config.toml
n_layer = 16
d_model = 384
n_head = 3
n_kv_head = 3
head_dim = 128
d_mlp = 1536
vocab_size = 16384
activation = "tanh_gelu"
norm = "layernorm"
norm_place = "pre"
norm_eps = 1e-05
positions = "learned"
qk_norm = false
attn_scale = 0.0884
bias = "all"
tie_embeddings = false
parallel_block = false
extras = ["capped logits"]
init = "normal"
init_std_qkv = 0.0246
init_std_o = 0.00435
init_std_up = 0.0246
init_std_down = 0.00435
optimizer = "ademamix"
lr = 0.000312
beta1 = 0.9
weight_decay = 0.47
lr_head = 0.00513
grad_clip = 1.0
warmup_steps = 274
schedule = "wsd"
decay_fraction = 0.949
decay_shape = "pow"
final_lr_fraction = 0.02
batch_tokens = 32768
seq_len = 256
doc_mask = false
train_tokens = 305900000
steps = 9336
dataset = "wikipedia_en"
MLP neurons of a small language model. Each row is named by its layer, matrix (up: input weights) and neuron, and shows model dimensions 80-207. Each number is 500 + 50 x the weight over its row's rms, rounded and kept within 0 to 999. Numbers have three digits each.
After each neuron's rows, "fires after" lists the tokens most often just before its 100 highest values on Wikipedia text that the model never trained on.

L10.up97:485572532451508469489499468526475487456463557466489568465504506548486518523520449561464462481538460468483427474483539459436445515467556527407445543598467637500521467548561502490533568487544499541465611584497502413528478507558539400526503473424519444499545483482523509540549481512479502535581488460514534422439457486520483560582443551483555538480437541491465465538454602473487546490640
fires after: "6", "8", "9", "7", "4", "0"

L10.up1340:532488543553561517514541506468454469526491515544546516455498475652477488478497490562454461520552461506539436586521459494475429492482524528527408474461624446528439497522545484485472513489458523453466495429517478445446420525544594454399448513514595496519448475453452459375526438488480518418470486484431435534484533393467376619554448531508534541383469446510516389456492466530384507543532
fires after: " the", "-", " ", "–"

L10.up1417:555426557533504556473590469486475457530488509638559549509486352604459468594514524554531593543462438574523406569507510479413513613494456534485427486508575415473437445496504464557552461488494470505521513439518551502459561512519492478485486485486497517381431465506482609501511534458518508512487456496612453580567544532487522497540475497499464486478539546476525443534487522490508442537518
fires after: " ", "–"

L10.up611:510468606461484546397547539464529460501466434502441452536519524549489467464448537538484467476446437404468535532467464523412551373453553475496419493536490517428511476504461448444562452444455576470552522472492499469549633526547429491503527534545578457443465449419497391485532554536456508553510444594578557506450509496522450527490572458432591515440464515324457385499494617470538543496592
fires after: ".", ",", "6", "8"

L10.up324:518549512580545462589442536504506436520419482506613456473474448482496560528570585469526426538531488374528515480491436612456536501475391483576454530542496521523529506536557543479499556514553502504488527480443497518484548528504517508548449532432497536486559568446599484435486485430468426532599447519496477519448545475476473474535417529517507494565400501561480459531454521492517394492585
fires after: " (", " was", " ", " is", " a"

L10.up636:470593473498501542538535528473486550506451383546517451482528428555482457611545519563501514505585571573445388518563473517534642534455564577487412555469509491563536479508464478454524488534532452537516411463455516470481543502448565466510525578611463445497526500506521566593509468475510582474441464495537536469503437531504438554469451545424538473484483483585471479550585474468483466421534
fires after: " ", " March", " January", " October", " May", " June"

L10.up1499:492577532469558510507577533467474471489465537513523526396510496602479508524517550562481456449558473446524438578535446467473475470521510531558509402485508472558500424462392569533480489521510440452489493522577500480507542508609487539494431643462470428459534526410561492502535406457539497486553387512518552580468570512487478564471543475464439530499546468564453372534497534521484546481499
fires after: " ", " to", " of", "z"

L10.up749:481466519556414540492452516448559453432551498488580483480481479526464499471526551507460509547523461504477467498440527521481524422456491525494423542499533527483533422561498502437510447470580543518500505476561554568483502522549465500439412499511601466474639421471530463510507539572501540545544436500613477550508471441447582487600494526527589548625466499367449520528440496469528503471559
fires after: ".", " However", ".\n\n", " example"

L10.up915:473550605546551470438480476534398541511520412560532473475524534557437452512500528564531541451445473464471468484520558525456475432464513459577457547534526559497472557461536466494450410511531415456533523443561548400522543542470536538411411562520391521514484565398436393454562441499506444562588477520572541577472604468519556489585554468529578527582422511516647464443415481495492459475569
fires after: " was", " is", " ("

L10.up894:535526502555517490446481409506487512527442543524480493342554530490539497506398494591520499483564530516480381517408475537396463527484547535550514456592480576423572472490509538520489473538524460537536474568488577495496572453505486484532452595520405498524589493358561458519492501420517481477600493463619629475523473459485399530537511553416504525521508546441535518544525529416507561491513
fires after: "0", "1", "6", "9", "8"

L10.up855:546429532504468496422511617445501477534412551481461537458525525583521582436432479493512481454553539609471498582425486455392506504450601512497513451538482422490393481498534490474473582485512526490490477407498569512598579479502389538543486475536515447588531487471552445469572474472500462535548514430458498555464530532500506532578405424498588482463513565424466498582493572440491460597442
fires after: ".", ",", " that", " resulted"

L10.up145:550519545465560521463587496509464579496412498518520468441515503477504471594491570606459499477374460507502414564455485420531496536449503481529485462517486524505499520502503461460557413459434490529616443430546481503504478454529541509474482526462414483503494453448474427390546459489489469470468468447546520533444523434560517465567443507525532580495523413557440539451497470397550474511573
fires after: " a", " ", " the", " an"

L10.up630:562515502547534470503555467435446487480456524500534488452491505543521470615462541582488415443526510492509545512494467493469513474530509526458447463487544502465416483496408507581548489480506492486503524492598533532511621583455511515446442473444462445487490499414593483452505459544530454479645452503488527543442439463446501561578510502477433506552500479580525519541500461460540575458444
fires after: " part", " one", " According", " as", " according", "According"

L10.up415:569563426523502559543508531558538507504507508454477518434502429574397524514464499533508502520552422433403475487491607395421545519580510537516565416458524540553650580495528587523565516505521459482571495489452429472499528422520474494550470571549460521442625428493511505419540493496485483534539502477460476473501522454533471472533537514516507441539497519442588466400443574567455463522507
fires after: " ", "3", "1", "2"

L10.up1306:567507530496442437425570502490467523485414475508513401524504501474506488516487550524432480477428505502540477463346454548385556442521481450549475492440517464584506416546470541432520505374582470509462529507540529497526599513479485507437504477539664410457532582437479543540480509434484539518638577474570574611533567544500614479450501451453555575586475525530479507488464472515449475512463
fires after: " and", " as", " to", " but", " would"

L10.up105:530485545531435450488506425428502469502527474521547446530562405453542523565485561598418425524501462422516437527485479563460541517501480480560412491399497467455481577506493556515494408445511480498544468488529499424569593523581456587507476487540476487445516608521572477393545562421449513565484407534544516558423423498420595487529550497455535533547566445485577529473501431499514454535503
fires after: " (", " a", "|", ","

L10.up217:441538510426471573522560502463502446503570425515506510472478468548499502482532511501545528540573457517458483477572539556470565520397354537499526419587561442391574496506448553477398512449500445562486467404511440421501507519549493598440444632512491462582529447506535417526565479473465584509537406499441550490448505422557521510392485576505510422543516536489555502468478488545506463451441
fires after: "\n", " (", ";\n", ")\n"

L10.up1428:572454502481461526473527567496510506529504413617566575486509398545582425534576478516522406530637589533420375552534460522504480409458406534512547544561505543437457478549555539454496452409482513478547447361589509530520536389562463552534504532520552533576499491503483489454515458535457412476626535424500531605487498441552542537482509465433526493541541510530495516526466472554493496567564
fires after: ".", " |", " ."

L10.up1487:563558469521538503479488442494573442521501552467524586436505448595445594602499529567523479481576549485569508467543491562513549474450570555497428522508561434511510558429505520571461498500521502441483467515556511519510579485484545575451552558542527381387549493467499483457528528483460581486546538443429519551513530467511447456405491497532477501415447507440455393368571546576516518449493
fires after: " ", " dis"

L10.up1201:498424495469502477511444433470452431425576519539615513562446407471465473546512521554499530480516524432426483539515555549555512367486491572551440435561570495405429538502468489505574512429459539520537511547543571479492553504474495477472549608496477518544566512405455483542536536448453459489481419404559526522499496478513535545410509496470570562568372532446376562508467548577469473472505
fires after: ".", " ."

L10.up119:552461461497543470591541443583571517478569478483535450501499435501456475483494554536551588406503433449502450508451499494488558474494517484500419415412539504532559523462462486526507453440612483544530452482464491446628370501441468477466514546410545508465520438526469421508537459546499493528467512418531522442524453444450544551472470480508463528562512483564523511437473469469412509368608
fires after: " the", "4", "2", "201", "5", "s"

L10.up1445:498482556545581469543537533513465525510507462555459456536459513551508563591510503566535442509608506480549535467550540506464503437450495581576506450506424628565502594465592578529507412453509473486465474450525581472554421509539462544522487603505575536543532464497540450510499534480491492565507486493423518458479509485516570596434450512426525444499406466425445507586582512532521478519556
fires after: "194", "199", "202", "200", "195", " Kl"

L10.up267:424491446502470601529492449489486481531439482456493541474478470438421555539532562482479479496517475521491467454506369628503450373531469523500513595524458556575455438569460597536432531488503523573484552530532504582605477530495532422465399432455485427518453495551550452463508533455506439479516465387583468539501450445495514467525467524426422517571639446557496496486477459501433468499543
fires after: " the", "-"

L10.up1420:536506494467430445508532485484483516433447410618650492500516508549467488592540578462417531593565500482470544516437495502431557504486383493428464568541501496506508531485499512507480477560443394543549408414508428406602419462579485516469449569503455451536526474518541444411530409534511605480512430470581499503484487460482518484623503526506474455511521390482526504406497499580514418521514
fires after: "1", " \"", " (", "0", "2", " over"

L10.up306:473469581493512563538492435523469488496506407470490515498494513482436418471429524500479489464515555551489452511428535574425496431513529508476398407528465594514520483523466528475463393463460566554445499449575511471589526506506547478493523475486586421462590585459511435515531585530486566526598455563503522519558553550508588484412529465413499470594458470490508508510491538526507456585487
fires after: ",", " as", " (", " \"", " and"

L10.up1519:509414474562496547562549497440447482494368440542498497434512468450443471570457507581556436452450492502499406484463511518523480514520449536479525525488480465454481471459466603526493494524484521407467543539528520454540479578510486570527393433547533482419516551422452449431559547466500524502473556584521490456430481550471496496484375505486452593567503475416625423424490504538430486403530
fires after: " (", " known", " \"", " the", " a", "-"

L10.up615:438503536674555470461526426455413552485395444561494483470479549438524496549460494514565461468478507563510532499484561513473527444481437547568347459482477576506516521513474535471547489401482437531571483465572563473516508499501442510458460568433527523530513499399496388519528531569486503510536490529475463467438541490462500440498482464484521530617422594515532458504446469431497489568535
fires after: " is", " was", ",", "==", " are", ")"

L10.up505:559540545453477517532524437497528464470512481540465449476472416451567531478541531568422443465493520481504476445493390542503514425437504591446506559470492483438451479511451548484483485565529520545531530538518570491473483474414476491459499609513480481438579548573594524512507538526524557545539454465482500548535374518498549512511478468526514447441530633535434480493507624412444512499572
fires after: " ", "–", "200"

L10.up517:470445580578397542503525480502504516631479497489596495421451500525420477462488545511420403464466557520559534552529427558498470499458440505549488534502538493491534530515489543533404487451484453579563490355532480475511519447487466472471503513512611578513558486464569419494553554466500533515588318441491489489409558471480530501508491578507458520475481384516518464480541439616511443526482
fires after: " ", " ("

L10.up82:486460468548512540455482568463538429584411513520639475514441430532521551591397437475483578599522448478477456419498468591437515444476515486516490488536525529510451437453475471466499364501574474422599551433520586480554464493548553459453407543539503482463508441517459576462507527517480514477572568467520565570505525474486581561520413504441571487506443454579508497542486589487508478540486
fires after: " was", ",", " is", " are", " were", " be"

L10.up153:455510545552415506548642507453418401509420541516557481480468519561471493472387562533528487498514438506460508483492451507455518499549504545515470524409549532494525476395545601479439503415493416511504504440508425477596579433459533460485387431487595365474463479469594507497501551458486496529493512499500480508575477485568528586590496465561412601537518541503508447489517551432427425479479
fires after: " the", " b", " what", " sy", " The", " up"

L10.up1286:509481557580415623474461436483553402491521506462487533521417369500517455484503525467445494547489492415580502425492526516455545427399470530410461523514568441577457532483465507532483547543561378490465435523460521512450467495501502506528527576507565495507518512463581488519534527584521472575481512514540519474561533415374425520483477466414483575582547480372495503532489585460454518560576
fires after: " ", "|", ")", " Win"

L10.up1226:516512535450423540558523546554492526575532554484469390405484456494502530460487585479636423516538489468527518497521436475518467546458441553431556531563543523448397545586532476443513559477473539589511434492551538431499564546635457337523540427459509422491563415407541475533527490514473512530489525436486442498468510524503543488471597466504523511543444535515499459682435542483547452441633
fires after: ".", "199", "–", "195", "197"

L10.up474:493561490443510501551545427516348474479481464486489532457501436492510544615506480594462537500510478562487503531474440524571469559477391535509489459495456614527556484415424604504541537456481536507488532518584530546514458487449508540496434498477450438565484518472514418476519473518517571568551519477478506536522518494450530455510577513428468581513453458463459473572449472575467514498521
fires after: " the", " a", " in", " K", " to"

L10.up459:520497490493549527487503544491475482465536466503521550484497422487452534432530552537507392388542528524561520546492521550436453480463513598517431411494641505467469508535354502457421437447492457473418581570517539534450561544543570415510488568485465427511465471432521550521557464508449690553485464424400533531519454424598422603359525565460496550449390556590512396421539519523509493546581
fires after: " ", " Pe", " May"

L10.up1212:554543503399489482501518474548449422420503508536510459368489517537475462548504624502487447404542447486520449531496434494447544560517512551515391560410577502540599469467476453455493470477542381581473583475537558469471479652493537446436491520462501393420480419452501512465531510404502609476445527500517525515524507471422492490575548485533492528523507525529503376516468575523427398393481
fires after: " ", " the", " The"

L10.up1160:573530492493428500570513561536505483494535508554490461456479573496481528508515563583484458545524552544501427489514510487546482421466500629575571503495459510515541449516514579440464438508435516569512411457482521550458477468500531533483531472522510543499505567535450421506577507438443557501542508473434447498490549446546499536489392544527483485454581433532543487531471584438500506539523
fires after: " |", " ", " the", "."

L10.up588:497526493438555544543553489464391383437417532493578479540479409406493471536520550564549514504534415518438526485493438487470473481533407469452478507481452449471450509503471577550506565478493436463588598504473472410509524431609610473497422540393464425490518503439447495406497500464458518512525536488554485423597543536575528519579387414427629547532474534540553481522501485588431382442481
fires after: ".", " Me", " and", " H", " M", " ."

L10.up785:501474510510537433507565476506546410452474460435536442444494458553488532618513501602407558444488402438531471500486439465433557497482437425527429525519539526499482567444452496472456507411559361513577524474509548495508463502482411547468460482461489461416478467481471515425502491515487545581452526516612490529514443488547523538525565475442479499500434495372562416460484453528500493471510
fires after: " the", " The", ",", " A", " (", "The"

L10.up1067:479490592571488523439552535394428547422417356480454465480460521509564476467487491465503540595481477497426485507494595490523564511480439472556598555589498443530396416418427472467508565591461494503386423464562535515500452520566491600442413513564569469470507600543546455563525529449487538545435452483518537526414516443535557498535439410492524567494496550617520468552494514549509462451546
fires after: " +", " was", " J", " a", " had"

L10.up231:528557535521554491487515452428499537460338361522520454442548563480574450505462497552473468545580433529454650610468470459564350507517437574572508541477517497438480467430525510547495482551441486477564500499491458461500413437522540580533508501441471437497472529481452510501535492524548565555494483535440514498556533471557499529473534494549520597575454484513529467532478402601503410494474
fires after: " a", " is", " an", " was", " signed", " |"

L10.up1031:546426468472448545448519509448435541549418512474526450425448437480582618519441487534452539504372521447602434544531459570530515563434384498565462606513460477523481508511457515539584532452515541445532480537507500492507527523579524580495391477504500509422508512518470497454502599464522525481464498483531521555533437519505557412520466540515463566506522438547511353537433512514473465513572
fires after: " ", ".\n\n", "==\n", " (", ".", "\n"

L10.up1299:642585555502544485589438518507457558401488570478578538518482442505482420588505551620415444504496485497480426521526545496444663495498495417500508561493505467451618538459544552576444513520489416490499527467527435510508537558476563571581384567538471466476568411519487494380504516424471543478580456493444550569443524542501538549481503485508513563453503531492475531436475541475452377526604
fires after: " ", "_{"

L10.up728:535475508434446512479522528381528510512430547571544442489492439539595576518601383508455547416570396438512421517465530495537543462458563435468517550491479468516571513419535452465477463399493443533488441495553443484578460473492512492435453505423437537468508534411530524484554396543520480546479466454479576570470390454413402436560498513556501535541466532547535482480452572474436522533472
fires after: "201", "202", "192", " the", "189", "199"

L10.up1268:481421467473479452440574464434439468543429477528513427393461352435439468443536562549548519544532523531528435542540438531553440533486435505560427433467528495505391417471444555527499494413525558512418494454542541478479587519527446466498588547489514357453523510492456421516562545443475553516517471439506468527507494529475402573416511454497485438627537523408525387477471508543494522451512
fires after: " to", " De", " Fre", " Re", " In", "re"

L10.up1053:450434474539531551461525525544471564438457465619551470527540547465505553482465429504554542482578431575606485495374506539492522487450408481530557515462537556530502424530467534521516458510533432460566425544477538551607502605514505557527497490467585414459541474528483475461541659484531508578493474456532483496643557557491521407526533462494441530453497582492610392555583479489504500447494
fires after: ".", " However"

L10.up1289:447554551431637462528501448562530585435536493558521494564545446492473481498433524571480543531523448452479464519508522505458490500478535516475443524535507507495488515450416470479463484483542394503549463469601460453605416426456520484456440441514450394587460505501626416446501464473431474501539444480563458458457496493474554531462494469501510539471442377620526492557413566523444435530587
fires after: " ", "_{", " H", " +", " $", " G"

L10.up332:526519590490457524440459619489461506477500559479547577457514522474548416503409456580543423559487566501477538605496521433515466462493489562526532566575479466489460477472458535550601531520526463452497367516592511491576536479518453458563526505554426526472506472486466457467529482569546490528500421477442489564405613473505544487446439471495566555474541472538497539535553471566535506522436
fires after: " ", " a", " American", " |", " was"

L10.up251:542527513532456526476525506497583416577450541506610415474473463536490525550506456488430567420480498525507471456461449510427560394470504501527498514552488411535506436573543584436495496474534501504545551428527445431558517492545456501451462495501537449497511486530503548462529547488489494537491485514529543491568510528511481566525481391384544493545537527483510538594450529513414559521525
fires after: ",", " |", " and", ".", " which", " He"

L10.up1150:499481456605562593488510521571463494564575456522517511450453486461507483499578520481547496524490412550504481554468544460459471472456412514551595446546476556429515562421473457542503460545457454506524426480508443464591535468528489550490529495494550591492682531510478608510517484470482596510528450537537548562499531432492475530502525461404707556519428435463558545527462466520478464499464
fires after: " |", " /", ";", " Tian"

L10.up842:562498524520440498516521544554438410504416686534500597457433422595464549533524474577449542461491529558558554458432460405428566494460541582426536468559498455487469375507537487551552539544488415565442519514548467488427629465392547423533466532520495595502463454555548511532487556436487504498465460518465523496548497512551523567590468505498484410469545590458471467593580494537451463538555
fires after: " "

L10.up443:554496511521404510535544562508507507440427531491471580463492496469585520589537433492487468595527529584531494486388387475526484518503448561552520611581547467543485490584532587556522432495432499471554397500444512543471542529553452517549558468458454488422556594542469445545517478406465529462495466537487548525440474469554510487568485532444539483516398461478487536550536522433466461583457
fires after: " |", " "

L10.up633:486509486550569481473587465443398506517410490537494485470535421519508408627491451613557444506509510494427474495551505560548534471554493543536479490409524460465381544572455574577485566541487490522500526453411447507522554483522537515510413512506563537480524523523481494435575552481470540521599529474477436481509498496509499557496470476532486597552479579519563406482532492599574515518480
fires after: " a", " A", " =\n\n", " ", " an", "a"

L10.up969:524552581500464544458420494469446521438530501555488516375518513479515579511490619511541457425586405494488508534501501510493500494450575536449517468496517514394543412459564501465549439531505408514444517495516473500486506468439514509498393448480460532535466474518550435419506437475506525549460471465482485519538540481480538441469412618485521491595536364514549420505529541529450508426491
fires after: " the", " The", "The"

L10.up673:509552548573567558510443481464400409447483525563475522434503479436485512447523515537480483484430494570570498501511524495469627449472538422416433530463608564551497463479481465494589501499579404514442538568497498505526466478463504591493496520558476437436552472451537473496504610499429574505463483484522446510521445418463525482474526547627453504595580521466546396453539527406451414473532
fires after: " ", "200", "|", "=="

L10.up195:581511424537441524512544519434501507507531515432483518441547451522523531538522454541486545454420493485463498547545542465490590482471556487581494523539426471425427445542477555553459427507496431553528525490454479528412467486561465458443517510501430482485476556501547440479544474472434562517500511496497475610538415401528402627569391564530491589525522540578591573528501516453464498558549
fires after: " in", " the", " on", " |", " In"

L10.up477:508582530515486518479451467532548413454473483492548472504485400488489545553530451497450552508530448410480506483483405641472550513484464388560403560558570550460454547596521469587496518510508492508513571458481536498510569560468523479490466575469488480502537471442446395386486451393508499510455523432459531491507469446390586543570497507495430554463545508557519389501511530556474485530539
fires after: " the", " of", " L", " C", "|", " and"

L10.up350:490554440535571473447504526464561430499495573536470493417475421468524627516530551506456513431518499476569555519492557471534471535494523518506498518530524473523388439511426513551475396465545501499456526513480500498499534489480598485471493481515419444482486480402665553453522494444509471536451471437438472588595570424484456492479434439482478532485485443557534325504473497519539530528494
fires after: " in", " In", "In", " ", " On", "On"

L10.up218:469467529577460544448459536560556559513520474456383469456488514507501447577395420498495430531649493464438474474549460517458495567460523493429590543572482524518464582447528555467400514513510552545568481451516592524497455553549514508577543566497446411520538516417586519529571446554463459467504544492470512550500402494527579501486483558479502522471446490508413462559588622580440481504595
fires after: "200", "201", "198", "0", "199", "191"

L10.up662:507451508544481509446500566561394439520469468474542519480502616504509545588536484485508504582620367514465567517492538438463482497443497558510502580537490555440557578410534483419454543412471511616530462468576438418484507491507477484533461599358420484442592415497561500451519434534498460473509425532528493414540472493531456449495519459500493481492591504482512606494442528503471471546473
fires after: "0", "{", "1", "2", " Apps", " L"

L10.up1205:516531518540513475551558453466494553530458577507501565445576461517480611441414492501592506378593494385558463487374444434477486543437446519459493516495501525489512560451428476477570398396473557565505491543477510416428514596548510426527526557486481511502587562510542472507537548472442531560582464535494551501558479418504463426466564578495483415519472591462467543554523498457490438465536
fires after: " ", "9", "4", "8", "6"

L10.up974:521508488470426554520582505485583383522444490536473507461493528588528462476584533501424579490619507558461478512574465477509513507479464577487529489398480520529520447465448589508539492467429489568486488531518459529542539545539487487470475471373533430501495421514591484507524511484502529537448534453498420542587499441565518548502476503489462477508582564483551489564450547435448478518493
fires after: " the", " The"

L10.up1290:462442538498544524497597489441490492497389508513563478518449422494552526503503577555494496560459585442514468556393500579504558434510507498433503450550502504514503518513434533461468471558490445584462476522512502555583507438514424536461402505438545592506564573518591458466531527484549527530512503465585491545456544420437505410510435479452542510480478546601496430523495527502479418518523
fires after: " a", " the", " was", " as", " Jo", " is"

L10.up1482:484493443524525474543493537498430410494519471496489522441455467502452487589455541532450505494503507515571495606576536527488468472510439446532520482438590529498507407520473467460504482375510514510522478522496491517469488532546546465480443482498474436445520583454537511484520480457473590552603409518523536501599529458472519535513374548547502474462514460553654466594598523495469505499492
fires after: "|", "==", " January", " Re", " part"

L10.up1457:617458560597488577459535523495514454433504564580465525476495516597441454467458500531505580486560320566411412397464469512390480459522453442494453406540441479543493558556475488460503529468556446469513523405437554503453473486563510436480459547507492477446496504528456468529517536502547458498439533488543513538554487424496502559571475534495529482576419482496535491500387490462383452506490
fires after: ",", ")", "0", "2", "7"

L10.up817:489513545456485488539458422462382546564442555488504518503507553529448573454508649494500491375472593393402424540428471507503461499459483538457528408472569509449508497417455521525453500505503490533473535500561575511590631530479512472507502507503563397485543523463465527562489593464482560494508474455549523480472538533521572528477526374502505522518468566405492466504522511509514425460505
fires after: "–", " for", " by", " to"

L10.up79:570476519468488517515507561498518380488462468462572529528531422478529553589499459498538460637528404548558445507496582577457490416505554565418490519504545588527445518493488472441494443460471434512510509452438430514531543521530476484460487576497507506536487563480535514462541588514484566457527479438548449546585524570471474499478508464422509488527530532467444498463517505567338456455531
fires after: ".", " .", "_{"

L10.up276:486501468543501465375630495416454398442536445560541505496482481477499532516431439488484444506497450509498453506512459525398529537441460579454469581493520457594547504474529511477542459531470408592570444468561472457492480480610478456516439557499595504457515554528467481408507512531467469532567428529560496432527484470448481540473501589539427490485571548544534522401457543555560495472542
fires after: " ", "0", "9", "2", "1"

L10.up1061:494481485469488477574443375513520510537468410489474431446486439483486510506435626435585497569560427496482444439558474430488562541445445503424524420550498542534481434483475635567444498451484461534528484407501510482494501475625483470561413564477489436517624522512477453526558439490454537485563523459515511473417539481534444519507598518399495527521545498423554479452452470471446414482571
fires after: "1", "2", " (", "H", "7"

L10.up1303:525510557501512460414500446508497474514407464514594437497480477482570511503462558473440505574494492493534423546458492524471498509458533507536469499413562435551528564541497448453484442455582426510518516466522460459497500498596453521419416479457569487506511521461504436481481568529538500551492511444586502587501519522489499487516478509474546553497502446526579450509491462564487486562576
fires after: ".", " ("

L10.up93:557518496498381519479547447508528429541514511499578404433536470491483432494547556465434415600512456466464552454451445480531436490457397516501502441511522524540544528556435506529467367504508485408475480567633556403514569475508568460524510677458549480471545536530581591573483550403506519592527464467455504491555501545357459456515485622486461475524449531523539503429540503451475495523426
fires after: " the", ")\n", "-", " (", "|"

L10.up717:487466547402574485571561541499387547428484462462589590402456409484494439515381477590532521524574528503472423540502521521537493526543474547572543565529518501449512520477522521457509527545444450511502426405450429453523417529455500516541467508430622540510451515465523512471560485441405542500528541435550451509499477476533527465564492449521566547511532456519477466475595494629437337561523
fires after: " is", " a", " an", ")"

L10.up365:564602473536391513605525513597438445476442508510486609269498475509501508511486536482489545477531537549463505519456492498555432606504411485526489490616619501447522477474466482533507494543566458497616531484488475401481500588527502480497493493469418455490539501477571590484504439450482421506541417505567544483491455421389524516552481573478532524525405419516440425518454493425523431566515
fires after: " ", "1", "2", "4"

L10.up906:538522559473512492474509539464454534465440509531542486438443483587527454596421519495532427516498472583496464505488547473391514477443502518527534472542488567540527484422558421492512491546468427597568534400576460483641493492509544462501490497453516470489569452490570415543597479494557506586559498530520526533399613518579499515527436515473535467555607429471486526481541450462449480433492
fires after: "1", "3", "4", "2", " m", "01"

L10.up567:440389476507488486512464525540445480424462600431497430529540421557539492459449500473477483423440438542519443537456498532403568569512463548539474498493532469574468534521409615439554594459593437577493511464512447467520525617475488497543501532515536487415527601533579463473500496516503477528625500525535524554442478492548441537479538526427453527499569447512559459548399486506434569399529
fires after: " to", " one"

L10.up629:492513525429415498525424478470496511507445501504484482557413467500514490465595496462496506537455538483500584527455397539499469523465404468540421496604487550570452518490441491528475471436442547521576462409454446469588418483537458566467515506521575502497509512546546359470594459507472530435490453499480614584555438483508498491477534527454484541540542486504466441565480487499483423525525
fires after: " ", " /", " (", " |", "\n"

L10.up1469:475513549515452599540602476632467452525461441469596509451521409542547435587499445516490471479572574472536417446448504556525565509478447545590498524545501471439542518481432596557531509546531482525580465499549514485469579528526509543494344483480483475491532459506464491464583482475476535473544440548422503440475555446540558484490449516470498471434471553590523547486427428462405497501551
fires after: " (", " \"", " out"

L10.up1341:506507492537470489526537517540489479435489507472463536462443458534472528476532581544525562495475516485529583506460434520483475489492440464475432494571598538448532441488501496566521469489519570588521501508483556446533578491504480465559510438518603540536538493465547560429577464520423494515538381466461486447409442352447454449503575515477526508474357533479479423593512506562527494398549
fires after: "197", "201", " Mc", " ", "196", "199"

L10.up1072:500498455438429468489590642554478552485472451498521465540501506483524576507485497501457421443457498498460546574515518363490421438474399601522536438573531485501486521488481515600456449464535515530582533481523482601628490519563474483546562491505519517492577576447557468426544474512416552532571416525531492445499514463547497509473570503442658546528475478477498496553468471528482403530485
fires after: ".", " /", " did", " (", " |"

L10.up281:516502574548549533523613553465505490510393506557572516515479482560421612523522481578441471459503550474540452529446481536459505459493431534533438517551461589411514531513532449550489528530503477443558495511474451481585567441549491424497465443474460487479446556455479511393500511481467483515511439493518528534482560489473650571614523516416569537433503471446491502538529600502489479561523
fires after: ",", " are", " were", " was", " is"